Weights of a small GPT-style language model, trained from scratch on English Wikipedia: learned positions.
MLP neurons of a small language model. Each row is named by its layer, matrix (down: output weights) and neuron, and shows model dimensions 80-175. Each number is 128 + 32 x the weight over its row's rms, rounded and kept within 0 to 255.
After each neuron's rows, "fires before" lists the tokens most often just after its 100 highest values on Wikipedia text that the model never trained on.

L2.down302 [166 153 146 119 142  79 101 143 144 113 109 105 152 111 114  40 121 138 131  87 114 152  84 112 103 145 143 158  75 103 150 144 127 119 133 183 110 157  76 141 177 164 163 183 114 105 159 150 115  96 151 157 144 145 105 113 171 126 145  63 110  87 126 140  97 197 127 148 122 161 143  41 132 142  49  76 115  99 133 136 168 212 116 178 124 202 144  94 159 105 166 137 139  68 173 165]
fires before: "on", "ec", "ent ", "ous ", "ond", "ety "

L2.down522 [144 140 132 141 160 126  97 177 101 160 126 124 109 153 175 140 150 103 142 104 128 138 105 195  38 109 133 130 156 124 135 155 134 113  75 153 121 130 144 124 117  96 108 143 131 181 119 162 111 130 156 107 123 133 112 167 122 133 135 107  93 148 149 200 119  98 183 112  86 147  70  98 135 158  84 205  87 176  61  99 134 120 135 124  97  78 118 125 146  83  93  96 109 126 112  73]
fires before: "ed ", "y", "t ", "es ", "ing ", "=="

L15.down649 [112 137 150 118 139 156 176 185  39 112 105 157 136 131 138 163 148 147 197 155  92 157 156 149 136  51 119  84 120 115 137 101 175 143 117 187  99 139 119 188 134 136 128 127 110 143 102 183 115 103 103  64 124 135  89 162 100 135 101 123 142 133 118 120 152 137 115 128 148 122 126  71 154 145  70 139  59 125 166 116 114 141 122 150  45 141 115 118 147 123 148 114  21 110 124 144]
fires before: "201", "200", "202", "199", "197", "198"

L3.down642 [159 106 192 127 141 159 142 181  41 130  88 140 174 106 127  90 144 107  76 179 144 124 134 159 182 141 172 141  92 122 109 107 160 123 119 173 109 155  83 101 121 171  96 126  96 134  90 127 103 144 126 106 169 135 112 205 152 115 159 108  57 110 106  93  98 216 117 122 137 107 123 178 127 109 129 118 135 157 165  60 144  90 133  85 112 108 139 158 120 154 146 156 209 180 115  97]
fires before: "| ", "Car"

L12.down665 [146 131  94 133  57 151 123 169 129 125 151 131 131 127 173 106 104 144 158  96 154 123 151 169 146 193  52  76 138  94 168 110 188 123 171 139 123  59 144 222 175 169 151 150 178 120 200 169 124 146 112  98  77 130 188 171 175 116  78 158  92 118 147 135 127 166 166 138 140  77  81 136 123  78 125  71 134 126 118 134 144 125 122 162 156 140 167 120 136  98 106 105 127 114 122 129]
fires before: ": ", "2", "e", "one"

L8.down208 [142  58 159 117 129  92 110  94  87 144 205 139 137 131 135 171 108 131 115  98 159 154 121  90 125 133 109 145  71 130 161 143 139 103 112 102 133  82 138 110  92 173 106 176 140 163  55 104 137 124 166 147 163 126 106  92 101 118 158  79 133 104 123 188 173 144 169 113 120 164 142  95 167 150 135 108 128 157 114  91 116 112 129 147 132 144  83 168 198 131 152 166 150 115 162 147]
fires before: "ed ", "en ", "ever", "ing "

L3.down466 [164  98 125  80 117  94 141 158 156 119 157 102 143 104 197 145 184 158 140  80 120 111  38 143 139 178  50  51 118 148 150 168 102 140 103 128 114 154 112 132 104 144 168  97 127 117 113 106 135 120  89 105  95 140 145 128 136 101 166 132 192  46 121 139  79 128 121  90 104 174 117 123 127 172 151 127 188 185 129 183 132 113 167 145 121 161 191 129 120 159 105 144 105 116 101  59]
fires before: "art", "ute ", "end", "al ", "ut", "os"

L4.down517 [123 126  58 142 136 154 181 177 117 134 165 158  70 134 166  94 118 167 166  83  81 152 135 121  84 106 127 123 179 184 212 136 159  91  74 139 179 182 133 110  94 144 185 108 127 146  93 151 171 174 187 130  55 119 112 118 107  94 113 135 105 113 127 123 138 107 119 135 117 186 112 227 153 137 143 107 135 128 101 112 166 144 113  78 131 141  47 121  93  64 120 126 111 129 153 121]
fires before: "202", "201", "he ", "200", "18", "199"

L10.down534 [135 156 163  99 116 171  83 186 121 172 112 174 117 135 176 100 166  69 118 111 105 101 117 118 134 109 146 127 101  94 122 112 172 109 136 189 107 104 136 174  76  96  95 151 172 104 115  91 163 107 123  74 128 109  87  61  98 110 107  63 121  99 185 139 156 134 135 142 191 138  89 156 125  79 165 101 156 116  82 163 140 124 109 126  78  78 168 160 149 160 155 133 107 140 111 103]
fires before: "s ", "ves ", "t ", "an "

L15.down571 [ 99 127 106 149  85 140  95  46 121 144 156  82 152 189 105 143 149 123 141 202 157 174 114 157 139 109 124 140 183 128 133  82  75 141 115 155  90 106 168 202  80 142 140 150 135 114 161 117 176 115 115 146 152 100 145 115 146 162 150 167 190 112 162 111 116 157 125 174 127 141  90 119 125 133 130 108 148 138 142 159 100 138 122 114 105 161 144 137 138  87 158 123 172 129 157  67]
fires before: "y", "y ", "4", "3", "5"

L12.down767 [159 187 162  64 170  72 109  82 163 132 132 146  98 166  95 146 117 131 157  89 126 118  89 126 148 164 155  71 134  71 153 150  99 137 185 135  60 128 117 127 124 143 184  91  58 114 135 153 119 152 117  96 147 153 131 147  74  75 134  99 177 117 158  91 115 187  83 126  81 121 169 190 151 126 116  52 119 134 119 119 141 165 145 159 135 133 141 124 159 132  87 135 121 114  94 123]
fires before: "um ", "ording ", "vi", "o ", ": ", "al"

L4.down67 [110  90 146  87 137 110  94 176 105 110 108 153 115 138 134 124  87  88  67 148 119 151 104 130 220 134 101  85 108 105  97 106 154 129 133  80 150 131 144 116 139 116 183 163 106 203 133 119 162  99  94 105 142  83 111 118 130 140  87 155  78 102 151 141 154 146 173 111 154 105 113 189 160 144 160 110 139 172 132 138 133 115 102 134  96  72 136 126 153  77  87 106 129 184 127 118]
fires before: "| ", "|"

L2.down724 [106 145 107 149 219 125 166 129 160 156 175 138 128 114  98 115 166 122 106 159  61 164  48 112  72 122  93  85 155 127 131 146 104 156 132  57 125 116  97 104 128 116 111 148 143  56 136  97 139 142 170 121  99 162 106 145 142 126 160 117 168 135  82 149 156 141 140 120 102 164 170 160 162  94 111 174 137 110 110 157 125 167  72 137 124 116 167 130 154 165 205  87 124 111 154  38]
fires before: "to ", "on", "on ", "ced ", "ing ", "ec"

L10.down376 [120  74  69 130 145 153  99 110 127 170 110 141 115 162  89  80 108 150  87 125 174 171  48 115 125 151  92 112 121  99 125  98 131 137  78 147 139 106 154 162 139 128  82  91 164 160 115 119  39 165 151 167 116 127 165 108 147 131 105 160 111 125 140 139  86 101  56 182 174 107 177 125 144 118 110  76 124 137 110 160 108 124  96 122 129 121  82 134 161 113 168 173 154 174 108 152]
fires before: "by ", "as ", "to ", "in ", "for "

L3.down244 [ 72 103 123 168 189 108 114  53 145  47 140 130 112 133 136 168 121 138  95 130 152 104 133 111 131 122 164 132 109 128 119 173 142  69  74 133 139 135 102  99  93 102 156 115 100 159 141 150 153  37 110 119 162 140 113 145 143 125 116 136 115 129 142 187 119 136 149 140 123 118 143  74 160  56 125 143  70 176 157 152 109 133 132 144  77  99 162 115  98 116  74 151  88 152 119 107]
fires before: "e ", "i", "e", "ial ", "l ", "er "

L2.down54 [ 74  76 101 140  17 124 159 160 159  73 101 153 101 102 139 143 114 132 101 145 132 132 117 116 140 159 102 126 117 139 137  91 130 105  64 159 125  71  86 203 125 207 168  98 124 161  90 145 115 124  85 117  98 108 154 164  96 110 110 125 112 164 109 174  96  94 172 167 150  32 150 122  91 142  83 119 150  72 118 163 117 130 136 150  70  76 122 163 144 196  83 127 131  82 148 126]
fires before: "ic", "ute ", "e", "ical ", "e ", "s "

L3.down169 [116 126  62 122 121 117 165  38 185 100 138 138 100 167 143 108 105  85 135 126 126  85  84 147 134 149 103 149 162 134 130  66 129 126 116 128 187  98 131 159 104 123 135 125 131  88 152  71 150 107 204  76 122 158 133 122 156 142 156  88 100 133 102 114 214 127 155 104  79 124 105 171 109 164 142 128 164 163 112 130 132 124 126 164 124 134 110 160 175 183 146  86 113 102 142 110]
fires before: ".", "% ", "4 ", "7 ", "; ", "6 "

L7.down557 [ 97 134 130 122 163 100 129 138 123  61 161 160  93 120 152 112 200 142 125 113 150 148 169 173 122 155  83  82 112 111 134 138 115 120  66 191 128 115 156 114 156  68  83 103  87  77 146 162 121  92 153 154 121  93  95 128 170 121 127 166 134 153 140 115 196 123 161 101 192 173 162 108  91 198 125 157 149 141 146 145 131  55 186 142 150 122 102 150 120 120 114 141 109 107 162  74]
fires before: "', ", "% ", "'", ",", ".", "| "